Part of a small language model's weights.
Size: 11 layers, width 256, 4 heads of 64, MLP 1024 SwiGLU, 15.7M parameters.
Architecture: RMSNorm after each block, rotary positions, no biases in attention or MLP, normalized queries and keys.
Training: a variant of Muon for these matrices, 681M tokens, 5192 steps.
MLP neurons of a small language model. Each row is named by its layer, matrix (gate and up: input weights; down: output weights) and neuron, and shows model dimensions 64-191. Each number is 200 + 30 x the weight over its row's rms, rounded and kept within 0 to 999. A neuron's up and down rows have the sign that makes its largest values positive.
After each neuron's rows, "fires after" lists the tokens most often just before its 100 highest values on Wikipedia text that the model never trained on; "fires in" lists the words (lower case) most often at its 100 highest values on Wikipedia text that the model never trained on.

L2.gate858,191,221,174,249,232,196,192,210,250,202,232,228,191,189,214,158,211,206,157,180,234,165,233,248,212,181,197,201,209,227,100,199,180,204,229,226,207,196,173,223,162,218,217,174,204,217,228,218,208,208,178,223,215,236,214,222,199,169,233,257,201,196,229,216,175,174,182,207,137,206,177,233,239,186,183,200,174,219,202,210,149,158,213,182,185,197,218,217,201,164,227,192,185,213,222,212,190,180,192,228,217,255,213,173,222,203,238,160,173,236,205,191,224,178,198,196,243,152,183,186,165,183,199,219,267,177,175,233
L2.up858,229,172,164,191,167,181,201,190,208,233,212,225,188,134,214,241,160,214,194,207,189,184,166,240,233,193,197,194,230,212,135,200,198,207,200,244,157,213,197,224,181,199,147,164,204,210,202,202,255,214,201,157,198,206,206,246,189,157,218,170,163,241,200,232,220,190,186,235,220,159,195,248,219,220,191,188,186,178,216,276,190,220,208,205,171,196,205,199,207,227,202,201,178,228,190,209,221,222,205,164,243,234,138,194,216,115,225,219,229,187,280,182,216,214,215,177,230,130,201,255,202,227,158,180,260,228,257,260
L2.down858,265,240,168,176,156,221,172,208,236,203,220,159,185,181,174,182,179,153,183,200,202,208,258,185,206,218,164,160,211,240,218,197,234,186,201,223,140,192,262,183,186,180,216,158,202,242,230,178,263,206,214,251,230,207,188,196,257,164,199,221,193,184,189,235,149,208,159,236,230,165,188,243,243,200,148,198,210,232,193,224,192,220,235,190,166,173,195,211,131,211,244,212,200,215,259,267,248,221,183,195,245,211,201,214,222,234,251,211,192,199,194,183,260,217,212,178,220,200,199,219,259,159,191,196,214,238,209,257
fires after: ",", ".", "\n", " that"
fires in: "he", "she"

L4.gate578,241,207,222,178,182,187,245,215,211,244,205,214,224,196,241,158,219,208,188,191,185,179,246,151,219,232,205,207,234,197,206,191,184,182,202,201,242,213,170,194,197,178,238,198,252,201,246,178,147,166,257,248,174,197,165,234,217,173,155,206,190,214,205,205,209,211,218,236,264,170,157,204,168,247,243,192,252,249,141,184,145,183,196,226,167,219,151,195,235,154,209,215,238,167,188,185,254,200,178,174,200,190,167,206,141,241,176,232,135,131,155,184,211,272,171,212,198,154,209,211,197,225,202,160,227,175,205,207
L4.up578,157,151,194,164,175,208,172,233,179,104,177,162,205,231,173,176,159,198,168,190,220,209,201,203,163,183,173,218,233,232,207,204,247,227,218,182,172,178,197,237,234,232,130,182,178,232,180,251,147,176,172,194,223,136,236,178,216,135,137,154,194,167,204,172,162,188,219,186,186,185,196,256,167,196,216,255,182,170,147,248,238,179,272,137,191,241,165,233,175,245,212,186,183,213,169,187,189,188,172,199,221,179,161,177,188,189,216,226,179,141,212,190,211,202,197,212,198,244,229,193,215,209,248,219,171,207,167,218
L4.down578,206,177,209,174,236,207,232,194,216,215,203,253,203,173,231,208,193,177,246,163,173,196,131,217,217,190,166,207,198,175,166,171,179,215,177,200,205,196,149,238,174,146,223,230,194,226,175,234,144,201,176,200,153,191,184,192,235,156,172,192,167,223,170,229,175,203,186,197,237,166,281,160,189,217,184,221,173,204,182,222,248,221,229,235,184,212,214,174,244,189,204,176,222,229,218,235,187,212,208,230,183,204,221,212,217,204,274,225,181,241,192,202,150,240,178,249,220,193,163,215,153,191,194,226,144,197,126,166
fires after: "0"
fires in: "2014", "2015", "2017", "2013", "2012"

L8.gate74,141,189,212,204,217,183,190,200,164,158,252,187,211,172,193,219,205,177,194,235,254,203,195,234,144,180,229,200,187,165,203,244,197,225,188,260,209,197,218,134,231,241,180,123,180,220,224,201,198,209,187,155,167,211,220,201,207,219,227,166,185,144,232,217,175,193,195,162,187,210,222,165,253,167,175,242,225,154,186,214,211,155,203,242,210,216,181,163,193,189,187,247,173,199,193,210,224,195,187,191,233,227,174,147,142,241,188,142,188,232,211,185,104,187,155,237,156,213,164,223,180,185,222,147,177,273,217,209
L8.up74,161,188,180,198,186,217,179,212,208,198,186,214,161,239,240,142,160,201,206,213,256,186,238,186,273,204,178,199,155,177,206,179,229,203,189,186,199,200,203,183,245,211,174,202,203,216,207,160,208,230,246,221,228,140,190,190,230,208,233,219,200,133,166,272,203,227,231,185,174,161,177,185,226,230,181,201,214,175,206,238,245,174,163,246,177,189,182,206,227,205,210,224,159,228,223,189,243,222,177,119,235,205,227,200,199,256,238,218,171,267,159,221,175,173,159,195,190,231,156,242,230,138,198,237,176,211,156,191
L8.down74,212,262,207,163,189,210,244,237,224,220,157,216,195,183,217,229,221,178,210,210,186,223,196,239,195,153,221,249,186,176,234,247,167,222,212,151,215,219,147,160,247,220,190,187,189,178,164,228,226,222,146,206,241,247,204,221,196,184,162,230,242,240,245,198,148,188,191,238,117,185,200,170,185,229,201,249,210,187,228,231,196,181,216,202,224,191,260,187,167,215,188,216,260,231,239,167,174,228,182,286,174,220,172,243,188,165,224,168,211,278,248,193,220,234,191,208,176,157,206,193,182,285,182,210,213,243,272,173
fires after: ".", "\n", " and", ",", " addition"
fires in: "after", "in", "while", "to", "when", "despite"

L2.gate524,236,220,185,216,210,202,161,241,187,170,207,163,214,153,182,247,133,173,179,176,216,255,195,157,259,180,185,166,221,188,192,215,226,214,212,214,178,176,203,184,220,215,241,193,222,167,236,198,228,208,165,200,222,184,230,193,172,191,209,186,226,200,193,160,239,168,217,171,186,231,152,207,138,163,143,221,184,176,220,191,261,207,211,204,153,208,169,230,236,250,249,151,165,214,176,218,180,194,238,195,199,175,200,219,212,209,207,193,213,166,218,206,168,184,194,177,206,215,191,208,174,222,207,217,172,196,195,194
L2.up524,202,222,191,133,224,214,237,125,187,199,239,167,140,191,218,201,216,200,241,174,168,252,180,164,167,210,184,248,185,175,263,235,185,209,208,212,191,237,161,203,206,194,234,164,190,247,159,230,95,217,240,228,199,183,172,197,197,202,196,185,151,276,184,182,152,203,183,221,216,210,175,168,169,213,201,216,219,231,155,201,199,232,191,172,260,244,181,193,192,215,188,175,179,170,181,231,185,179,200,182,227,149,191,210,213,201,197,226,192,213,189,229,208,219,158,212,152,209,241,173,202,192,191,184,201,214,175,193
L2.down524,188,184,193,275,150,203,203,272,185,218,184,179,225,233,234,237,235,228,269,236,214,151,227,231,174,168,175,191,177,209,202,201,180,256,149,233,196,265,216,225,195,193,224,242,234,169,209,188,210,201,201,192,207,218,176,199,189,187,173,211,190,160,194,186,194,228,220,181,214,195,187,227,243,184,207,218,265,169,280,200,220,190,179,190,246,177,247,215,186,130,162,218,197,208,200,215,207,219,190,184,180,157,192,248,193,200,137,207,194,181,202,164,183,158,220,233,221,270,220,216,228,219,209,158,223,212,199,190
fires after: " "
fires in: "4", "6", "5"

L2.gate648,209,193,185,215,181,151,211,223,192,179,252,208,162,216,237,251,228,199,134,188,148,176,249,212,233,207,210,207,186,207,157,185,231,192,175,215,215,146,194,149,185,222,188,238,223,169,156,176,217,231,148,183,242,212,173,232,161,174,258,283,237,212,227,237,262,208,213,162,177,216,183,229,235,183,207,252,209,157,180,173,172,212,175,213,187,212,196,231,148,202,189,203,202,241,234,200,251,212,207,156,138,183,235,217,199,191,206,238,188,228,237,198,243,169,187,159,232,193,223,221,185,175,268,190,227,238,151,193
L2.up648,231,153,179,193,267,240,222,235,229,194,197,218,151,230,218,260,199,165,183,142,120,129,167,206,137,202,247,208,215,203,148,240,211,192,208,243,200,207,164,189,173,211,218,193,187,207,177,185,186,217,176,225,191,197,182,213,183,214,157,239,209,159,218,245,225,208,195,226,175,205,168,198,211,187,210,191,205,135,206,186,189,183,181,184,266,172,181,223,197,166,150,210,196,183,207,172,202,213,215,174,213,151,203,147,216,214,213,187,172,245,214,186,255,204,315,222,198,189,184,164,164,201,229,211,193,213,162,227
L2.down648,215,231,225,178,207,197,235,187,218,204,224,260,186,212,180,185,195,190,214,211,161,213,189,213,186,160,188,169,234,206,150,211,197,194,185,209,173,211,197,223,175,232,250,177,208,209,183,127,180,186,156,237,218,207,189,171,168,147,145,259,250,154,155,244,203,221,196,241,197,200,208,205,239,183,186,207,203,163,197,184,199,164,205,165,212,198,170,171,184,191,187,193,206,198,221,243,190,225,163,172,205,166,194,249,193,198,266,165,178,215,99,202,220,205,256,231,194,178,205,202,222,193,200,198,158,231,204,246
fires after: ".", " the", ",", " The", "The", ";"
fires in: "it", "they", "u", "island"

L2.gate237,202,219,209,172,178,192,197,199,177,145,205,222,232,222,192,214,187,227,186,230,228,164,229,221,174,255,213,216,146,191,215,176,198,214,202,194,171,169,270,217,159,191,211,236,219,204,226,232,242,206,281,191,232,151,205,153,173,222,273,233,227,126,214,201,178,173,236,179,158,183,238,223,162,233,211,219,193,125,189,219,179,205,159,168,227,109,197,200,248,215,197,178,224,275,226,238,220,177,229,206,182,247,188,161,191,229,194,267,215,213,181,168,226,240,201,231,272,175,201,167,221,137,210,197,233,162,214,185
L2.up237,214,219,188,185,136,196,232,191,189,210,202,177,169,207,192,189,128,214,169,189,243,182,141,200,181,271,190,209,220,177,247,204,217,199,186,175,220,238,196,195,189,225,172,235,189,195,175,224,170,233,270,224,194,173,196,236,217,180,230,244,187,179,186,167,193,209,233,178,179,207,197,201,179,183,202,188,178,214,245,242,219,198,133,196,197,189,207,212,168,204,180,214,211,196,190,219,250,204,175,236,193,223,215,170,227,191,183,317,254,221,191,202,234,208,222,221,166,171,219,213,157,205,231,239,209,234,160,201
L2.down237,170,219,219,180,245,176,151,210,196,172,154,204,200,212,183,206,227,182,190,200,231,217,250,185,234,227,178,219,128,162,183,245,149,204,190,192,186,264,213,189,165,184,212,196,141,175,199,185,227,183,222,224,178,151,204,162,244,224,197,186,206,216,203,194,219,217,168,221,220,182,225,148,232,197,233,169,202,193,210,218,248,145,144,176,176,195,165,231,262,180,175,272,267,233,189,241,195,153,249,249,164,178,201,203,219,168,229,254,188,202,218,167,240,224,158,178,204,193,224,179,186,194,219,245,179,223,254,176
fires after: "\n", ".", "|"
fires in: "on", "minister", "ministry"

L5.gate425,206,186,243,187,152,189,243,185,229,251,201,186,257,200,230,192,206,197,200,201,218,251,179,256,233,209,217,177,173,229,152,192,150,202,143,185,191,194,178,197,220,192,218,209,167,229,190,187,223,256,229,160,179,229,180,182,214,232,168,247,194,187,196,210,172,216,211,244,205,233,148,240,198,232,219,127,191,168,163,233,187,162,173,222,197,191,220,198,212,243,218,247,202,260,190,177,190,198,224,169,189,211,147,146,242,237,217,183,188,177,156,187,271,206,201,222,229,241,229,126,233,151,219,182,170,192,230,222
L5.up425,233,284,189,203,199,251,169,190,204,196,189,229,205,174,151,201,171,177,248,172,228,179,206,264,212,251,229,171,170,181,182,204,174,251,184,219,200,154,217,189,197,212,184,213,258,174,173,180,207,199,217,201,206,178,226,145,166,204,186,209,212,196,254,214,184,175,175,153,183,213,135,164,226,197,184,187,197,205,213,203,207,227,191,212,221,238,205,211,240,202,149,139,216,194,180,163,191,154,204,181,163,250,164,196,162,167,258,246,194,162,161,226,173,113,173,133,291,164,197,169,218,158,164,239,236,210,158,173
L5.down425,217,256,172,205,207,212,244,204,197,184,163,176,204,212,216,218,225,220,213,176,208,235,213,254,198,181,215,221,210,237,167,218,213,179,209,208,183,132,165,239,238,199,235,214,174,191,189,225,280,216,188,240,155,239,233,241,205,278,198,238,189,191,193,189,239,147,174,210,195,234,166,220,196,219,170,179,119,213,122,214,215,217,191,189,223,250,219,193,174,184,234,196,203,193,250,213,211,231,194,176,165,166,195,191,233,199,214,151,207,205,180,177,197,168,250,186,222,193,183,198,181,144,230,235,187,185,192,163
fires after: "\n", ".", " |"
fires in: "in", "during", "on"

L2.gate850,237,137,159,185,129,206,185,212,215,216,225,206,221,170,105,186,202,213,173,242,229,160,244,217,219,206,226,185,159,184,233,185,240,210,198,247,191,169,193,217,219,231,212,200,192,185,217,201,196,225,190,245,226,142,191,219,259,230,182,151,219,163,268,195,262,185,200,162,219,242,185,237,174,128,184,250,193,146,201,163,199,183,195,196,198,226,218,210,141,197,227,224,193,190,243,210,213,168,188,195,202,160,178,200,191,204,195,94,189,221,190,210,184,251,192,173,194,206,175,205,204,246,218,150,152,236,261,229
L2.up850,188,205,196,238,249,218,162,167,228,198,210,217,239,147,152,182,185,212,230,226,231,203,194,238,152,174,194,208,177,217,196,185,205,188,216,231,171,167,149,203,195,177,223,171,156,211,188,200,125,160,231,215,226,187,198,161,184,180,186,192,182,133,195,183,223,187,229,196,208,165,234,237,213,190,183,243,216,220,180,212,233,220,156,203,127,167,267,119,198,195,215,182,237,208,173,240,187,174,181,240,167,210,204,200,148,267,209,175,190,228,203,220,264,155,191,229,186,166,219,216,229,178,171,161,150,200,196,203
L2.down850,165,187,176,181,241,144,204,164,198,182,190,219,164,159,242,282,239,252,246,224,169,208,185,184,129,164,175,161,216,199,183,222,179,198,175,254,120,217,177,239,166,230,193,187,244,208,224,223,196,195,210,208,249,207,161,194,166,206,224,190,212,217,253,208,252,185,220,242,212,211,195,182,223,187,221,159,223,216,246,187,188,154,218,203,211,197,247,145,182,220,184,233,206,215,192,135,196,236,172,132,223,201,136,239,200,230,211,237,147,172,165,199,221,198,279,169,175,216,239,237,233,176,193,209,180,206,199,227
fires after: "."
fires in: "5", "3", "6", "50", "8", "9"

L8.gate107,201,204,184,229,162,129,178,134,170,228,159,240,196,198,226,232,228,210,239,212,185,170,230,155,194,167,198,201,226,209,238,175,178,171,209,189,260,157,230,206,185,166,163,121,182,201,231,187,196,234,186,210,186,170,179,181,201,136,224,217,241,191,226,212,190,196,212,197,236,194,171,239,192,209,148,227,221,241,178,160,212,179,217,181,262,266,164,244,232,158,195,222,255,182,212,215,215,167,209,205,187,249,168,192,218,207,210,211,188,219,230,165,228,201,169,225,173,180,163,261,153,240,209,195,176,224,178,229
L8.up107,203,203,232,235,191,195,180,237,223,213,201,197,155,209,230,250,206,223,200,222,180,195,175,205,220,121,149,209,194,174,166,211,225,185,183,202,162,217,211,209,204,212,193,237,221,202,265,246,136,187,198,226,220,216,217,222,166,175,129,237,230,239,229,143,228,176,190,191,162,204,202,233,158,197,276,211,244,160,229,177,242,239,204,226,184,161,138,225,206,201,200,185,142,245,214,159,175,173,210,223,195,170,196,154,214,193,231,180,221,193,229,214,244,204,187,160,181,213,149,205,175,211,198,218,231,187,202,191
L8.down107,200,185,133,162,138,177,258,216,172,148,245,196,189,213,192,218,227,202,241,209,165,199,194,156,237,235,210,154,197,224,217,192,186,238,197,199,181,153,181,169,234,181,236,177,221,200,198,224,170,183,197,209,179,199,205,226,203,243,226,204,230,177,244,234,141,185,224,206,213,164,219,230,198,146,238,177,198,199,203,178,139,212,178,187,163,240,167,185,233,216,197,177,109,161,221,199,216,207,204,170,192,200,224,179,195,219,183,197,185,198,200,259,152,231,170,171,245,210,226,153,242,193,182,219,204,185,236,145
fires after: "0", "9", "8"
fires in: "2018", "2017", "2010", "2019", "1999", "2014"

L2.gate565,183,200,190,185,165,206,207,232,158,192,175,197,169,183,267,170,218,184,166,199,190,207,171,239,241,232,216,152,167,238,194,165,265,176,141,203,229,257,188,165,195,222,178,177,219,245,153,201,147,251,161,191,239,181,199,187,178,141,230,196,194,164,199,228,169,234,174,199,179,191,225,207,240,251,195,260,155,169,192,172,181,196,214,148,201,167,219,235,198,196,183,151,247,214,200,202,226,210,190,239,193,250,153,167,132,262,184,161,196,206,144,200,231,191,208,193,264,226,232,246,219,133,221,215,153,171,165,143
L2.up565,205,159,229,182,209,201,196,193,238,179,201,203,239,211,172,192,212,161,173,235,162,181,162,194,200,162,179,241,171,147,210,199,183,135,220,196,160,230,251,229,184,181,241,221,193,218,217,237,274,190,207,158,206,219,249,225,235,196,163,170,234,237,191,219,184,197,178,219,192,215,130,223,239,176,233,207,192,183,204,184,185,206,209,157,178,187,183,174,182,208,257,198,203,168,224,189,203,176,249,204,208,182,207,184,260,228,191,157,205,185,221,208,177,155,213,220,140,173,241,249,204,186,220,175,231,154,183,225
L2.down565,192,218,172,225,209,222,200,240,207,199,215,231,174,210,226,151,155,191,206,133,196,200,220,204,208,266,198,200,228,182,169,217,213,191,211,154,198,170,196,223,184,217,189,213,154,219,201,247,191,224,178,208,172,229,166,189,154,164,252,167,193,188,206,225,196,240,169,192,167,201,233,230,235,191,216,231,218,180,241,217,192,199,184,179,217,257,229,170,234,143,116,161,181,210,163,230,172,223,181,208,217,188,173,184,183,197,199,232,216,189,195,183,195,227,215,221,251,216,221,203,166,182,164,210,190,157,179,195
fires after: "1"
fires in: "10", "100", "11", "12", "13", "104"

L8.gate654,131,226,225,265,201,161,230,210,234,208,190,188,179,200,206,190,137,226,227,177,200,171,174,234,169,190,217,178,146,185,214,243,196,175,195,168,235,216,184,189,245,201,228,190,247,203,135,189,187,207,208,161,219,192,168,203,190,174,234,222,202,197,168,244,204,196,218,208,169,209,199,164,243,269,143,178,194,167,212,175,162,240,216,209,213,160,190,235,180,206,222,172,249,198,182,140,143,161,194,256,212,222,220,245,196,220,209,178,245,228,183,125,257,176,191,242,219,173,211,157,206,212,244,218,191,169,171,200
L8.up654,236,202,181,143,225,198,201,221,195,169,217,226,183,222,228,230,215,188,222,225,214,218,206,200,177,234,163,209,210,187,212,185,159,220,159,183,201,193,185,159,137,210,197,175,267,203,166,197,239,301,225,189,185,206,210,236,157,143,246,171,214,152,189,214,219,213,176,145,196,191,152,168,150,184,229,174,155,186,139,248,202,170,249,162,236,182,155,203,181,146,202,170,199,173,216,177,210,194,208,223,244,203,231,242,173,195,167,182,193,241,235,188,214,180,215,200,171,174,249,262,171,225,197,215,231,260,229,211
L8.down654,194,184,157,224,193,211,197,207,177,222,151,186,228,226,194,187,211,167,147,176,183,200,192,187,194,225,175,227,197,187,188,261,281,224,225,262,178,173,234,175,260,171,245,236,169,199,172,146,193,139,212,195,187,188,243,218,206,203,187,169,192,207,188,209,194,202,185,155,188,178,177,226,164,206,201,222,217,175,244,225,206,237,235,182,189,218,147,185,204,199,220,177,253,220,167,202,236,176,189,182,207,216,199,189,212,198,244,229,179,172,194,202,205,181,173,198,210,176,181,215,187,162,263,221,259,225,228,212
fires after: ",", ".", "\n", " He", "s"
fires in: "he", "miller", "then"

L8.gate279,186,207,123,188,139,189,212,206,189,225,217,151,174,169,215,170,176,156,115,214,192,180,171,241,210,166,165,269,234,216,219,233,173,209,186,210,193,228,212,159,205,218,213,236,213,222,212,187,210,223,134,195,157,211,185,219,245,207,232,171,178,209,194,200,211,208,238,200,229,189,209,171,199,162,121,208,239,192,181,206,202,298,206,205,220,202,209,201,175,209,206,172,273,251,183,207,245,215,238,220,188,173,183,216,211,196,242,178,208,204,195,224,206,250,169,227,195,180,179,188,178,254,194,199,214,177,176,247
L8.up279,229,201,178,235,172,207,248,209,172,303,229,224,218,226,168,213,258,276,232,183,172,205,184,234,194,207,169,193,178,184,174,191,232,203,217,215,160,222,186,213,206,187,239,269,229,229,194,234,202,224,169,214,171,203,169,182,206,202,196,147,178,231,203,215,185,198,175,249,207,155,183,228,197,170,182,204,212,201,207,210,227,195,197,201,148,243,203,201,131,230,239,228,203,189,182,211,195,171,167,252,206,233,162,195,238,237,205,187,211,223,187,213,171,188,155,188,201,221,261,177,211,164,248,256,134,242,115,235
L8.down279,189,188,280,175,142,205,205,217,169,138,177,216,221,171,172,259,199,213,226,195,229,174,200,176,212,149,198,172,178,179,204,244,189,190,203,235,216,243,212,167,271,174,213,164,239,211,197,234,219,165,225,219,224,195,206,289,206,196,194,204,215,270,188,178,232,253,212,194,210,157,232,205,213,220,221,228,253,194,204,182,241,231,223,212,188,257,160,249,162,201,97,213,205,184,201,239,195,185,181,155,162,197,156,201,162,211,192,246,221,223,191,203,234,221,190,229,185,219,217,198,202,269,246,171,197,176,164,194
fires after: "'", " to", " of", " at", " with"
fires in: "the", "its", "s", "their", "with"

L2.gate96,202,211,179,197,143,196,205,268,242,232,202,204,201,198,214,169,201,167,231,183,251,174,301,188,173,228,203,213,173,213,233,210,231,191,203,131,202,162,198,203,243,228,202,171,260,217,201,211,221,184,160,180,239,197,207,204,203,214,233,177,178,163,224,202,202,240,227,220,219,200,193,124,167,169,200,228,219,205,207,209,196,173,195,194,233,179,133,173,260,226,228,192,164,227,183,159,167,162,161,174,157,217,170,144,168,198,228,232,193,228,228,147,186,206,189,218,256,187,229,209,208,219,243,157,196,283,243,233
L2.up96,227,214,177,205,202,247,218,200,174,192,184,218,170,210,154,189,208,172,274,214,218,246,192,262,227,202,228,243,192,235,132,286,214,210,222,167,197,209,186,207,186,207,237,183,234,175,174,234,298,182,234,203,202,170,159,256,172,220,210,215,178,140,213,195,211,181,184,198,160,181,168,158,210,167,181,202,200,158,174,235,198,219,211,189,245,199,192,185,210,226,239,185,166,210,260,224,214,216,143,211,168,216,209,193,256,169,210,193,241,189,210,141,198,199,163,144,215,254,175,242,205,195,200,180,188,199,226,177
L2.down96,203,239,160,194,226,207,197,201,210,233,239,218,176,256,161,153,205,193,204,209,257,252,195,274,187,226,165,196,182,195,190,190,248,172,200,162,193,242,206,226,171,152,234,173,242,220,171,205,249,221,197,131,242,184,195,235,203,160,230,200,182,176,172,184,214,210,230,217,180,220,206,184,221,173,213,165,251,90,189,240,210,193,207,221,184,169,174,205,168,163,228,187,200,235,224,194,219,221,209,163,167,182,216,191,247,120,232,203,227,223,184,133,195,279,186,192,218,249,181,208,202,235,143,189,154,194,180,145
fires after: "."
fires in: "in"

L2.gate448,172,216,147,216,150,267,151,230,202,191,198,196,226,164,200,171,260,204,203,232,199,178,191,241,200,211,233,206,223,201,213,210,235,157,127,212,203,182,207,192,254,162,163,212,151,184,182,219,197,182,225,170,252,213,209,219,144,205,194,237,195,214,240,219,178,236,199,219,216,208,158,173,199,166,199,259,204,198,216,189,192,238,212,184,189,178,217,267,197,180,252,198,195,257,155,193,184,167,180,180,196,241,219,240,194,181,212,142,206,210,178,182,198,213,176,176,262,198,249,237,203,156,229,199,194,241,230,148
L2.up448,250,189,173,242,223,177,207,232,213,210,184,211,210,191,236,213,165,163,169,185,198,183,169,205,195,224,169,186,200,231,151,179,149,219,217,187,151,165,215,207,174,224,184,231,197,187,185,220,143,203,200,178,218,192,162,241,221,192,240,187,221,205,240,208,174,209,158,177,186,144,200,217,213,190,140,176,195,196,194,185,200,197,236,199,204,236,204,194,190,245,256,195,209,205,166,194,204,214,177,214,187,233,235,212,221,197,227,187,261,196,203,214,245,183,230,205,193,190,157,245,191,156,218,218,193,120,250,228
L2.down448,209,250,252,185,220,166,219,172,220,197,208,234,237,187,235,272,209,206,187,165,224,180,214,218,211,249,169,217,227,228,155,225,208,229,218,155,199,197,229,220,231,260,211,186,208,238,180,192,207,201,226,241,181,183,198,186,277,229,210,208,173,230,170,160,170,198,196,144,160,254,148,207,184,278,252,195,160,219,222,191,189,182,199,237,224,202,207,164,178,199,186,218,220,162,187,209,242,153,198,230,241,195,167,183,154,226,245,232,213,214,188,218,205,176,222,201,192,195,174,278,207,215,159,168,198,155,193,208
fires after: "1", "2"
fires in: "21", "25", "10", "15", "14", "11"

L2.gate626,169,210,182,240,202,172,176,188,224,273,184,170,230,175,202,193,186,183,196,233,189,187,154,241,204,196,256,154,195,266,116,258,176,187,277,202,243,186,172,161,223,192,166,216,172,211,193,182,156,220,192,198,203,231,223,193,164,194,212,237,162,272,191,227,170,198,193,211,234,231,197,198,150,198,175,219,206,194,189,214,181,209,238,233,218,321,234,207,231,223,195,208,223,200,188,242,150,189,205,164,218,205,185,217,205,201,200,187,232,266,244,220,182,201,197,242,293,238,196,166,255,201,229,224,205,277,224,193
L2.up626,197,207,181,200,259,211,233,217,224,249,197,228,194,179,163,221,208,219,234,216,241,226,232,215,213,175,177,187,257,158,232,226,195,228,206,195,272,190,186,207,230,177,196,185,226,174,190,217,185,195,179,211,194,190,190,187,213,207,221,227,191,178,198,184,131,202,224,238,215,217,252,172,145,240,194,143,215,180,238,220,210,180,149,154,215,230,233,161,192,176,185,144,214,156,206,198,181,260,208,213,189,244,164,203,248,214,195,240,203,192,261,214,207,139,202,203,177,194,243,228,236,161,192,233,200,214,171,212
L2.down626,225,187,209,236,157,202,209,208,209,202,216,154,212,184,202,158,178,170,208,211,193,164,199,199,174,205,187,222,172,205,166,223,150,173,159,221,178,179,254,234,201,147,138,237,177,264,207,179,162,218,178,194,156,226,208,192,165,190,199,171,167,250,247,182,150,287,208,218,194,116,197,232,201,228,161,212,201,198,186,215,193,263,199,208,204,277,166,209,175,166,165,155,210,204,228,165,173,217,196,190,206,177,196,204,187,213,187,270,194,147,244,221,212,238,167,237,212,217,208,200,182,225,202,228,148,191,218,120
fires after: "'", "’"
fires in: "s"

L5.gate750,201,180,231,200,219,184,208,235,184,209,177,182,248,172,188,184,144,192,198,173,241,246,202,194,250,161,194,249,196,185,216,206,135,183,167,202,240,137,205,218,160,198,185,216,204,264,159,201,212,265,169,210,148,214,201,249,226,145,217,180,188,161,191,183,193,201,185,159,187,198,214,145,238,238,186,198,155,222,187,168,210,157,219,188,202,180,177,172,234,194,172,188,201,224,301,158,227,194,223,188,162,181,213,121,164,165,193,159,267,199,174,185,228,183,190,192,209,198,231,235,149,221,185,175,207,197,188,201
L5.up750,215,256,171,204,145,238,172,169,230,208,199,229,214,224,176,209,230,190,142,177,221,198,174,232,147,162,175,201,166,214,153,196,222,216,181,265,173,214,219,206,272,170,199,189,247,190,216,180,222,202,209,248,184,211,188,217,231,171,183,217,203,198,201,213,208,177,193,202,173,245,181,227,174,144,170,209,213,219,199,213,182,173,203,197,184,182,143,164,196,218,173,217,141,244,225,164,157,191,182,158,250,209,204,180,182,200,221,198,201,211,233,169,164,238,228,229,197,161,190,213,151,174,247,154,199,247,211,196
L5.down750,192,257,180,243,201,186,209,249,201,198,245,208,220,180,172,212,188,199,241,218,248,226,233,200,225,160,193,193,209,176,238,259,240,211,239,207,212,164,186,187,198,180,229,156,207,171,219,219,165,216,177,156,201,183,218,200,228,159,196,216,231,238,245,220,176,215,241,193,129,234,157,158,213,242,185,162,225,210,150,160,181,152,233,178,166,196,182,187,214,179,204,217,248,191,190,180,157,277,194,160,263,202,248,184,185,237,200,226,163,205,180,192,195,197,202,213,206,205,194,231,196,189,160,233,203,232,155,154
fires after: "\n", ".", "1", " before"
fires in: "he", "in", "his", "at", "studied", "after"